From a checkpoint of a small transformer trained on Wikipedia: 11.4M parameters, tied embeddings.
MLP neurons of a small language model. Each row is named by its layer, matrix (down: output weights) and neuron, and shows model dimensions 144-239. Each number is 128 + 32 x the weight over its row's rms, rounded and kept within 0 to 255. A neuron's up and down rows have the sign that makes its largest values positive.
A block is one neuron, or neurons of one layer that tend to fire together. After each block is what it responds to, as a language model described it from the Wikipedia text at the highest values.

L7.down0 [115  65 125 103 132 107 137 142 200  78 106 130 124 172 215 168  62 119  97 131 113 129 148 158 123 100 101 139  69 120 154 113 125 117 120 156 123  91 113 139 147 166  94  99 135 173 121  86 102 117 141 138  91  99 148 117 158 133 163 110 128 111  89 184 118  95 116  66 130 123 122 100 102 189 111 153  83 139 154 110 135 142  77 174  77  95  92  96 134 126 104 117 103  70 133 109]
L7.down8 [112 119 153 118 156  93 117 196 146 136 123 140 118 142 152 125 128 123 139 163 167  57  95  89 152 110 130  82  97 140  74 139 136 103 143 159 116 128 110 134 132  95 154  84 119 137 127  87 161 161 163 143 129 105 176  39 115 134 149  59 152  72 114  64 108 143 143 117 191 114  73 105 166 109 110 130 156 155 136  51  97 114 129 169 138 165  88 126  74 134 177  77 170 127 179 169]
The word piece "er" (also "or", "our", "ell") inside longer words, mostly names, as in Haid-er, Fred-er-ick, Runn-er-up, fav-or-ite.

L7.down74 [152 129 168 115 154 183 127 149  97 107 152 124 147  97 163  88 109 132 169 142 136 140 149  76 145 104 109 145 148 110 137 119 168 137  84 186  93 125 144 131  78 122 135  81 121 139 138 170 126 195 114 143  99 105 197 104 139 171  96 164 170 129 183  78 177 126  91 140 126 189 195 115  67 141 113 172 109 169 165 107 170  57 115 153 162  76 196 124  96 136 158 130  96 167 108  95]
L7.down99 [142 114  77  94 154 143 133  96 130 126 122 182 131 151 112 105 109 114 167 149 110 132 155 160 137  81 120 128 127 147 111 139 126 146  84 159 108  59 139 116 133 115 134 136 113  85 156 121 169 125  77 134  91 126  92 132  92 130 137 167 164 131 162 162 114  26  77 116 136 131 110 126 114 122 126 153 165 159 141 103 184 108 134 131 151 158 132 113 116 139 168 113 187 105 111  95]
Word-internal pieces, mostly "m" after "cos" in cosmology, cosmic, Cosmoledo, plus a few others such as Ety-m-ology, S-m-ith, comm-itted.

L7.down335 [123 136 184 209 137  78 155  89 134 130 149 179 132 129 127 110 142 157 167 118 149 120 102  96 150 116 145 157  93  81 146 137 144 107 140 181 149  65 140  72 179 173 132 112  95 164 145 138 129 113 117 118 102 121 116 151 118 186  67 164  86 122 135 155 113 162 122 103  93 162  97 151 155 152 185  96  95 124 125 167 148 111 117 160 114 141 106 106 152 138  79 147 106 162 119  47]
L7.down613 [154 136 117  86  90 149 157  53 129 101 150 137  76 112 106 105 182 162 120 183 152 119 130 162 142 110 135 127 108 138 141 151 137 158 138 177 125  53 131  88 166 134 160 136 160 179 147 153  94  99 158  90 130 148 149 152  98 127 156 119 101  71 124  88 170 137 159 121  67 149 112 179 142 102 138  80 151 102 134  55 204 151 122  49 113  69 168  95 131 131 138 129 134 101 100 116]
Prepositions and function words that begin multiword phrases, often before numbers: for-ty, over 3,000, around 35,000, as of, on the other hand, in addition.

L3.down80 [114  94 145 152 135 159  91 101 122 198 135 139 162 139 116 127 101  66 138 127 165 127 138 193 105 126 185 150 173 114 141 152 149 138 163 150 163 151 165 114 140 132 160 152 125 138  99 123 138 121 135 108 127 161 135 191 137 120 168 142  68 169 118 169 169 122 150 185 127  78 133 163 102 177 106 126 151 143 154 141  80 188 129 219 140 160  94  80 108 178 102 108 129 126 201  87]
L3.down200 [109 117 123  93 182 122  99 112 108 142 103  91 103 105 124 131 108 169  88 116 141 178 168 110 150 123 122 133 145 146  66 104 166  97 124 176  98 102  86 161 131 102  87 154 128  48 104 139 137 113 123 107 169 196 117  99 189  94 143  99 134 117  99 125 141 108 166 139 128 170  79 127 186 173 142 149  79 145 175 105 160 145 114  41 199 138 136 168 149 167 119  96 147 125  84 111]
L3.down474 [197 155  75 103 159 110 148 116 128 114 167 120 119 132  71 212 138 164 128 121  93 136 114 157 165 162 142 115 116 137  94 174 137 104 199  98 154 111 149 160 176 140 156 124 149 108 107 110 120 124 140 157 122 177 104 158 107 123 175 108 138  64 123 148  96 187 118 132 136 180 115 126 191 136 116 150 146 181  97  95 131 106 134 176 124  93 167 158 133 199 130 135 110 163 132  89]
L3.down653 [ 99  43 166  67 117 124 134  83 160 160  43 118 116 123  78 131 176  64 144  83 154 204 135 129 136 128 101 124 137 118 159 163 143 143  87 168 121 145 138 143 132 152 124 130 107 111 151 161  76 157 160 112 113 119 132  55 135 120 129  64 155 135 166  62 135 137 137 110  71 141 137 149  71 147 168 158 156  97 131 149 197 115  75 113 119 119 106 101 178  80 117 171 119 148  90 110]
Word-internal pieces that split a word, strongest on "vent" in convent, intervention, adventure, plus capital C in acronyms and hyphenated names like AOC, IRGC, Coca-Cola.

L3.down7 [142 154  86 144 122 129 143 107 172  94 124  58 165 107 204 169 137 107 135 112 126 120  95 128 103 123 155 111  95 119 129 152 120 162  87 184  93  84 123 123 167 125 135 140 183 119 107 135 164 131  95  83 166 122  62 106  72  97 191  37 129  95  59 127 108 122 157  95 155 174 136 171 132 113 205  91  93 130 202 132 169 150 158 126 115 110 126  97 157 176 177  97 132 120 139 167]
L3.down297 [140 128 120 190 148 175 142 151 122 121 161 121  67 141 146 148 118 106  94  98 168 111 114 172  66 121 192 132 156  73  86  94 176 127 182 139 118 141 128  98  81 163  90 115 160 123  64 147 131 135  84 123 149 108 121  83 126 166 170  67 106 100 122  57 135 165 152  55 127  95 111  94 109 111  82 103  82 147 156 149  80 131 138  73 152 162 136 107 185 160 173  79 158 186  70 176]
L3.down485 [158 157 121 144  82 167  79  95 140 154 126 133  92 121 129  96  94  75 153 107 127 151 163 147 155 144 140 118 157 163 100 126 102 124 147 178 174 131 134 135 104 137 141  78 210 102 154 175 185 126 119 121 193  59  99 115 134 143 137 152  80  95  73 109 161 112 151 122  89 118 181 126 107 112 149 107 106 156 118 146  96  94 150  99 140 153  61 124 133 192 143 164 165 145  91 116]
L3.down545 [163 156 108 116 110 131 102  98 124 108 130  92  96 113 140  94 148  97 107  87 110 102 147 160 117 123 136 153 182 101 188 146 106  96 133 127 142 134 162 126 157 162 104  81 172  94 147 115 172 167 136 134 202 127 140 105 163 125 159 183 125  90 140  93 114  89 152 140 140 102 106 114 146 118 140 153 113 165 114 125  90 122  96  93 129 193 103 124  91 148 105 145 175 181 116  77]
Single-letter word pieces in the middle of a word, mostly d or m (crow-d, red-d-ish, trans-m-ission), and also " and"/" or" right after a noun.

L7.down124 [140 139 145  93  93 151 118 107 138 145  85 166 162 126 122 120 118  90 121 135 119 127  88 146 137 130 133  97 114 153 126 126 186 170  61 129  52 125 115 110 158 101 107 126 144 145  65 144 163 166 119 115 157 164 129 144 142 181 118 104  88 145 113 118 158 102 167 104 144 154 137 147  75 167  89  97 199  44 141 169 120 144  86 173 129 100 162 163 123 147 122  95 153  66 124 125]
L7.down619 [174 104 114 174 120  80 146 143 132 130 124 114 127 132  74 157 232 131 152 162  95 105 112  87 132 136 135 130 118  68 108 169 117 123 140  82 116 101 203 146 107 128 178 183  99 163 111 146 153 129 107 125 145 117 150 146  76 131 131 161 143  53 109 164 130 149 128 151 104 114  87 165 103 128 141 124 111 215  95 149 161 155 134 147 147 116 134 142 177 160 149 112 152  98 142  95]
Second word piece right after a split-off initial m or M (m-ic-robiologist, M-ay-or, m-ess-age), and month names in dates such as October, April.

L2.down53 [130 155  93 180  80  87 114 116 118 148 131 130  86 113 125 137  84  88 120 164 177 102 136 163  69 126 153  83 168 137 155 114 107  89 150 150 104 174 155 105 147 158 112 139 129  86 110 129 124 196 101  91 126 146 122  97  85 119 108 127 153 119 123  93 123 158 142 115 159 120 114 136 106 136 114 160  98 118 163 111  87  97 119 110 206 190 119 129  89 113 160 114 186  69  78 173]
L2.down194 [152 124 175 167  62 123  98 142 146 116 119 114 137 156 167 113 123 114 108 106 115 102 119 150  76 102  90 145 138 154 177 106 142 118 186  93 109 142 124  80 113 179  72  88  94 128 104  86 146 155  61 117 151 110 145  62  96 119 137  80 137 152 119  91 133 126 123 156 140 121 124  95 158 120 107 181 126 118 216 144 124 132 134 115 134 150 184 111 133 139 140  82 175 134 122 161]
L2.down218 [111  98 124 113 144 119 161 117 130 155 143 133  80 153  89 191  90 127  69 132 118 123  64 116  96 116 122 140 106 147 138 139 123 159 165 158 180 132 153 133 158 165  90 201 157  79  85 129  83 167 128  93 127 124  92 178 107 105 169 173 114 107 117 145 173 160  70 126 127  70 125 107 128 129 188 205 115  47 149 145 132  85  87 124  61  97 165 159 145 136 133  79 115 185 131  89]
L2.down227 [100 131 129 167 145 118 181  88  91 123 145 142 180 142  87 115 132 147 124 134 166 135 148 190  88 160 125 105 165 129 147 133 135 162 158 102 138 160 158  92 169 158 124 149 131 144  93 144 128 115 124  61 132  70 116 133 147 162 224  86  59  94 143 146 107  94 121 120 136 141  92 175 150 140 132  86 131 167 173  79 110 125  89 119 155  98 185  72 140 164 140  72 100 146 147 114]
L2.down523 [ 95 110 167 123  90 133 134 111 139 186 106  81 136 147 124 188 151 148 138 144  85 108 119 110 113 110 134 179 123 139 160 159  84 101 139 139 163 151  86  87 144 179  81 115  50  77 150  73 108 130 186 150 143 155  90  57 141 147 157 129  95 183  99  74 101 183 188 114 141 113 130 147 130 102 117 117 107 140 151 194 136 147 100  90 177 137 141  90 113 118 154 134 163 125 221  96]
L2.down555 [132 142 106 191 157 134  88 106 135 127 108 113  94 174 122 167 125 124 134 168 123 145  32  68 141 105 150 137 137  69 127 123 180 130 100 132 183  98 179 114 124 189  87 132  73 117 155 110 138  74 129 126  98 102 131 135 107 115 135 142 107 127  66 112 145 180 139  83 119 115 131 199  99 120 180 128 147 134 166 114  99 207 112  60 139  84 166 147 127 125 120 144 106 142  82  99]
L2.down589 [ 17 146 138 142 119 110 117 104 114 136  90  54 140 188 185 156  86 149 121  76 133 132 136 158  99 148 129 140 166 136 166  99 147 120 166 153 115 113 116  85 146 113 113  84 116  65 118 108 197 146 154 126 175 145 168 132 161 117 139 117 106 126 142  93 154 161 151 114 152  92  94 137  94 109  81 176 137 114 114 141 148 145  94 119  71 172 105 154 123 100 148  83 177 153  35 155]
L2.down602 [ 90 129 126 114 160  74 145 188 109 156 153 189 155  85 153 122  89 131 136 108 138 149  96  94 129 132 176 120 133 173 158  92 137 167 120 104 185 112 108  69 145 157 122 138 128  96 106 155 193 182  94 111 109  46 130 129  94 151 138 121 105 122 122 156 125 124 104 171 132 162 122 145 122  68 132 101  67 184 139 125 117 150 104 100 102 163 143 143 107 134 143 127 169 108  57  95]
Word-internal fragments that start or continue a longer split word, especially "m" in Christmas, blackmailer, anymore, thermal, and prefixes like dep, inter, imm.

L2.down113 [103 131 114 174  62 106  79 126 159 136 162 172  94 125 101 154 198 161 128 126 139 129 133 189 129 174 142 141  17 137 195 175 144 142 108 165 132 133 106 107 160 162 121 104 112 196 192 136 106 191 120 133 139 108 131  84 141 114 161  34 144 180 175  85 113  83 105  84 149 160 148  54 191  99 106 156  94  95 102 141 128 201 111 141  96 154 136 149 124 144 144 126 105 145 131 123]
L2.down225 [177 128 145 146 116 113  94 115 136 117 140  85  78 151  97 149 117  87 192 116 177  44 139 115 114 134 139 150 124 114  76 173 114 118  92  76 171 139 107  93 163 100 138 148 136  81 220 168 196 123 156 161  84  83 146 136 136  90  76 113 141 139  94 144 140  97 197 120 124  63 124 164 104 123  89 174 146 165 173 112 119 121 130 172 128 193 131 162 133 115 101 115 152 124 107 205]
L2.down321 [145 174 149 141 128 123  62 100  93 156 144 143 187 100 135 116 142 137 124 143 151 149 155 120 137  80 112 147 172 149 148  95  74 173 104 128  77 116 101 154  98 133 146 113 130 127 136 127 142  64 144 102 159 127 118 129  66 124 101 119 178 122 127 112  80 108 130  96  96  65 122 153 103 185 110 127 110 140 124 180 127  97 156 152 139 101 154 110 144 129 134 139 154  81 148 118]
L2.down328 [142  80 136 130  97 124  84 105 120 112 165 161 156 160  94 121 159 150 104 150  78 122 165 124 140 167  97 164 144 112 106 137 153 177 138 165 136 111 142 149 107 136  98 174 151 114 136  94 101  71 153  88 136 110 114 221 141  45  87 101  99 109  91 101 104 153 119 121  87 144  93  72 122 121  67 125 139 188 124 143 174 138  87 130 152  82  93 132 134  83 146 153 101 122  96 128]
L2.down404 [138 128 181 106 163 115 142 120 121  88 116 145 167 137 146 133 142 116 211 151 123 130  72 139 132 170 129 102 152 161  44  93 137 148 140 154 103 155 132 152  84 178 107 104 139 158  80 142 176 135 171 191  89 117 151  67 114 182 202 181 144 130 187 192  87 114 126 151 137  87 138 124 158 164 157 104  94 140 200 182 164 123 151  99 140 160 133 178 140 149 131  89 121 128 138 105]
L2.down484 [109 135 139  76  94 133 154 141 100 112 106 188 108 104 142 118 112 132 105 111 124  93 106 123 129 110  71 153 101  77 108  61 139 113 124 120 152 137  80 125 117  79 141 139 151 122 158  76 136 123  88 150 101 190  54 149 143 156  44 175 175 159 113 115 129 201 133 163  93 105 143 125 209 178 136  79 101 210 110  78 101 104 129 126 128 151 154 120 103 188  98 106 104 142 210 136]
L2.down636 [ 90 119 157 111 162 108 110 122 126 160 121 158 119  90  85 189 124 136 119 150 121 109  99  99 142 132 147 165 128 134 141 117 102 122 161  75 155 143 164 118 108 161 132 153 155  94 147 141 175 108 127 104 124 123 110 108 138 147 108 133 108 178 120 184 117  85 129 167  85   0  66  67 167 203  69  52 151  67  88 148 161 140 128 157 152 109 186 170 114  96 115 140 183 185 111 166]
L2.down647 [117 132 146  93 126 124  90  84  72 119  77 196 174 157 131 151 167 107 170 103 155 111 168 179 134 166 112 210  67 128 110 162 128 103 147 209 149 130 103 110 162 149 101 160 152 139 126 143 193  81 135  99 108 129  87 114 140 154 119 150 139  86 102 107 112 134 180 117 172  84  98 102 136 179 153 147 126 150 167 131  97 114 126 135 136 159 146 122  87 123 120 127 105  72  85  88]
Final pieces that complete split verbs like serv|e, compet|e, serv|ing (e.g. "to serve as"), plus mid-word z pieces (Vene|z|uela, o|z|one) and occasional "such", "during".

L3.down225 [ 73 119  83 105 143  90 123 120 128 139 142  92 174  92 150 117 127 146 178  90 172  57 140  92 140  76 150 157 101 110 113 143 119 134 137 140 115 155 126 128 151 168 171 110 122  81 115 136 100  79 135 112  86 141  79 152 146 165 133 127 137 130 116 179 166 147 172 122  81 114 145 109  87 136 176 169 138 124  39 147  85 141 101 129  93 168 214 141 179 181 158 143 154  94 179 128]
L3.down434 [120 101 137 198  98  94 106 207  98 131 154 176 135 134 130  87 176 120 123 122  97 119 110 107  90  94 153 122  54 151  89 139 108  47 138 127 119 152  86  72 146  89 123  95 113 121 130 172 144 128 152 106 129 116  86 144 104  52  88 111 185  99 134 100 121 100 126  97 118 115 138 122 111  67 133  99 127 147 169 105 103 193  80 179 121 148 144 110 104 141  86 120 105 169  98 183]
L3.down442 [143 160 153 172 116 147 100 126 172 145 169  84 124  51 155  69  97 168 120 151 120 195 138 185 151  83 158 118 165 129 151 161 161 108  55 155 129 140 123 192 125 145 156 150 106 130 107 107  89 134  78 170 121 142 111 142 160  98 177 139 201 123 119 138 164 110 212  90  84 137 109 125 104 132 172 131  94 162 140 123  42 172 162 195 121 133 113 146 117 154  90 108 135 148 178 192]
L3.down580 [137 128 119 130 103  86 167 124 171 167 103 128 137 146  89  95  92 107  79 174 148 172 139 207 152  73 178 107 185 104 112 145  92 132 106 142 152 121 168 123 131 143 155 100 143 132  85 139 134 135  68  91 105 114 109 151 114 125 191 215 145 130 128 153 167 150 154 126 107 174 159  72  61 167 124  88 112  90 109 138  17 149 113 158 126 111 154 131  93 148 104 127 104  84 115 152]
Fires on "Ch" or "ch" as the first piece of a split word, e.g. challenged, chairman, Chirac, Champion, plus weaker heading "==" marks and "-ing" endings.

L2.down21 [124 112 131 195 148 141  82 154 115 127 126 168 150 139 129 131 140 146 110  97 128  83 105 124 178 143 152 112 121 131 158 127  65 118 179 136  78 120 116 135 138 155 107 117  94 107 123 119  86 103 121 116 149  80  62  52 180 158 218 159 141 111 203 166 150 112 141 135 164 119 119  54 106 138 147  88 106 137 142  87 110 119  87 109 111 144 100 129  75 144 126 132 181 204  76 112]
L2.down264 [143  62 124 152 129 103 140 136 107 140 175 135 109 109 164 139 147  97 184 154 127 105 135 163  83 153 162 101 166 117 174 111 163 119 203 150 106 111  74 178 142  89 154 106 112 140 155 156 110 154 125 152 104 156 141 152  44  93 174 105 149 105  83 155 140 136 160 153 152 118 150 116 133 133  67 110 138 122 161 157 137 149 117 127 111 104 144 134 164  77 141 171 119 197 121 136]
L2.down297 [ 98  79 163 211 125 113 115 142 171 126 149 169  97  93 140 206 117  86 142 110 153 145 142 128  81 107  53  81 130 115 119  76 168 139 117  99 154  98 147 145  74 148 109 128 170 186 160 127 114 142 174 130  93  98 118 125 160 159 156 163 180 107 107 149  77 157  99 156 129 138 171 135 107  79  87 149 161 125 144 144 108  80 146 172 157 132 124 141 207 105 114  56 134 121  98 156]
L2.down340 [ 73  54  82 147 119 123  59 106 152 122 152 116  73 100 143 163 116 125 155 151 104 141 109 152 160 157 166  79 118 123  92 138 155 141  89 116 151  95 132  99 156 145 134  75 111 113 132 108 116 171 151 168 133 131 125 201 165 122 128 106 124 103 148  85  92 115 161 107 160 133 118  55  92 181 128  90 129 140 159 122 112 183 114 138 157 129  79 147 173 129 114 135 123 165 123 108]
L2.down442 [ 98 110 154  71  85 162 108  85 143  90 161 128 132 170 153  96 176 171  60 105 107 161 100  61 148 118  91 125 109 130 115 185 136 183 114  97 132 131 122 193 105 143 145 113 128 134 209 142 160 161 182 161 126 146 103 148  16 109 132 160 156  91 161 153 182  90 140 137 129 108  32  97 143 119 154 107 125  97 134 138 124 129 151  67 140 141  59 148 124 129  91 116 133 135 105 104]
L2.down625 [169 145 153 145 130 131 155 109 102 102  98  86 131 132 154 171 126 134 135  42 125  96 147 161  82 146 124 170 115 144 147 148 112 103  75 136  94 122 124 135 140 131 105 174 128 162 110  77 103  96 120 100 173 104  80 117  98 154 159 148 190 155 131 103 100  70 132 187 132  80 104 130 145 128 127 171 130  51 142 130  60 191 122 154 133  83 123  86 129 111 138 123 185 116 114  75]
L2.down684 [176 162 136 146 112 122 127 126 106 209 171 142  93 104  95 102 133  99 141 140  92 121 141 163 112 148 109 135  85 140 105 162  84 135  95  39 135 136 147 164  88 142  89 113 171 116 132 188  98 164 152 133 109 110 120 106  79 115  98 110  23 114 129  92  77  87 170 160 134 143 139 168 102 127 139 179  74 126 127  78 105 143 170 172 121 122 117 161  49 117 132 162  48 168 101 112]
L2.down694 [145 169 139 122 128  71 177 127 128 152 137 144  78 112  84 168 131 131 114 112 119 134 143 133 118 111  97 147 136 144 152 120 131  91 200 146 146  72 107 108 146 144  92 132 145 105 142 134 125 172 130 148 132  91  93 124 110 160 113 164 193 114  81 156 135 174 126 160 136 176 104 133 104 191  91 156 224 118 122 152 116 124 107 175 162 157 110 184 113 145 157 110  84 141 105  87]
Short word pieces completing a split word, mostly "ic" (Histor-ic, Atlant-ic, m-ic-robiologist), also "ey" in surnames (Kilbey) and pronouns after said.

L2.down241 [162 132 156 159 173 150 114 130 130 141 132  83 134 219 163 103  86  42 140  87 158  79 156 161  81 151 173  69 179  86 140 114  93 117  87  98  75  98 123 134 138 105 193 123 136  89 102 112  79  93 132  79 112 155 170 117  94 127 141 127 136 153 107 141 151 157 128 151 126 205 121 136 114 136 153  88 100 131 135 145  97 128 140 195  99  89  87  93 108 131  90 103  66 143 183 100]
L2.down256 [142 187 159  58 115 179 156 119 119 167 136 179  79 112 107 121  86  47 120 144 133 131 132  93 101 124 115 146 152 131 140 176 162  90 134 146 145 130 123 130 171 108 179 139 121 108  83 134 120 199  98 113 126 152 156 134 154  90 119 205 148 151 153 115 152 177 114 175 169 144 100 114 128 158 149 144 162 141 128 181  88 189 117 166 175 150 183 161 135 126 121 127 115  66 138 155]
L2.down267 [100 112 164 167 120 172 141  95 178 136 106 159  93  81 170 153 143 115 161 155  86 135 114 148 162  98  89 113 170 157 111 124 188 170 115 143 100  63 107 107 132 147 152  98  92 134 178 152 167 148 171  71  76  84 192 106 179 151 126 122  96 168  90 133 184 103 155 103  64 157 160 154  75 143 181 137 161 147  99 155 164 132 127  58 181 237  97 156 100 132 147 170 121 107 117 106]
L2.down276 [150 131 142 184  88 137  92 114 114 113 157 118 153 104  85 117  78 169 125 145 114 147 116 112 149 169 155 104  88 192 136 147 203  83 123 120 118 137 114  74 117 129 104 141 142 191 160 106 149  80 136 111  88 145 136 153 145 183 108  43 115 106 153 141 111 164 134 140 104 138 133 152 148 123 136  92 104 119 121 107  56 151 139 127 124  41 186 141 172 138 147  97 127 126 117 141]
L2.down320 [174 119 152 133 100 139  74 144 106  93 138 143 139 109 188 160 111 118  99 147 134 120  48 140 196 119 173 151 164 140 158 128 157  90 148 109  97  67  95 137  66 207 122 123 145 146  98 144 136 167 138 170 135 136 198 131 161 165 101 119 145 161 126 171 110  98  81 153 160 119 120 139 131 150 146 174 116 188 160 173 118 134 154 121  92 101  93 140  97 145 130 127 165 154 135  92]
L2.down359 [ 84 127 106  97 153  72  67 138 124 179 155  98 124 136 136 103 115 123 114 160 137 122 158 162 238  92 161  95 151  91 121 161  87 144 104 136  96 139 151 125 114 157 139 134 150 124 117 137 102 122  75  97 151 103  65 142 160 147 104 139 141 120 102 133 131 189 145 148  75 154 126 115  42 162 116 153  83 134 116 122 123 160 133 136 119 150 166 149 191 123 143 119 117  63 137 137]
L2.down571 [176 143 138 102 129 154  86  88 158 165 115 107 103 111 120 114 146 132  96  71 148 132  96 133 127 171 159 112 114 107  89 145 119  83 165 218 118 108 136 152 148 165 149 144 181 156 153 118 164 142 143 140 115 201 161  95 146 104 163 171 140 136 157  62 161 142 122 132 127 105  59 140  74 192 178 152 125  71 123 135 151 135 108 108 134 126 122 118  99 167 172 109 126 131 125 132]
L2.down680 [150  61 120 102  83 143  86 123 104 182 151 118 179 149 125 137 111 139 179 142 183 155 150 161 141 131 161 163 165 100 131 111 114 105 112 135 104  95  84 117 156 101 100 142 142 153 204 165 113 182 142 126  87 129 138  84 105 168 190 127 152 164  94 134  99  99 132 143 103  93 127  86 119 163 138 181 172 215 108 106 137 116 140 110 156 151 160 124 188 171 152 130 127 146 192 120]
Suffix pieces that complete a word, strongest for "er" in "older", also "honorary", "nearby", "raised", "dissertation", plus word-initial "ch"/"He".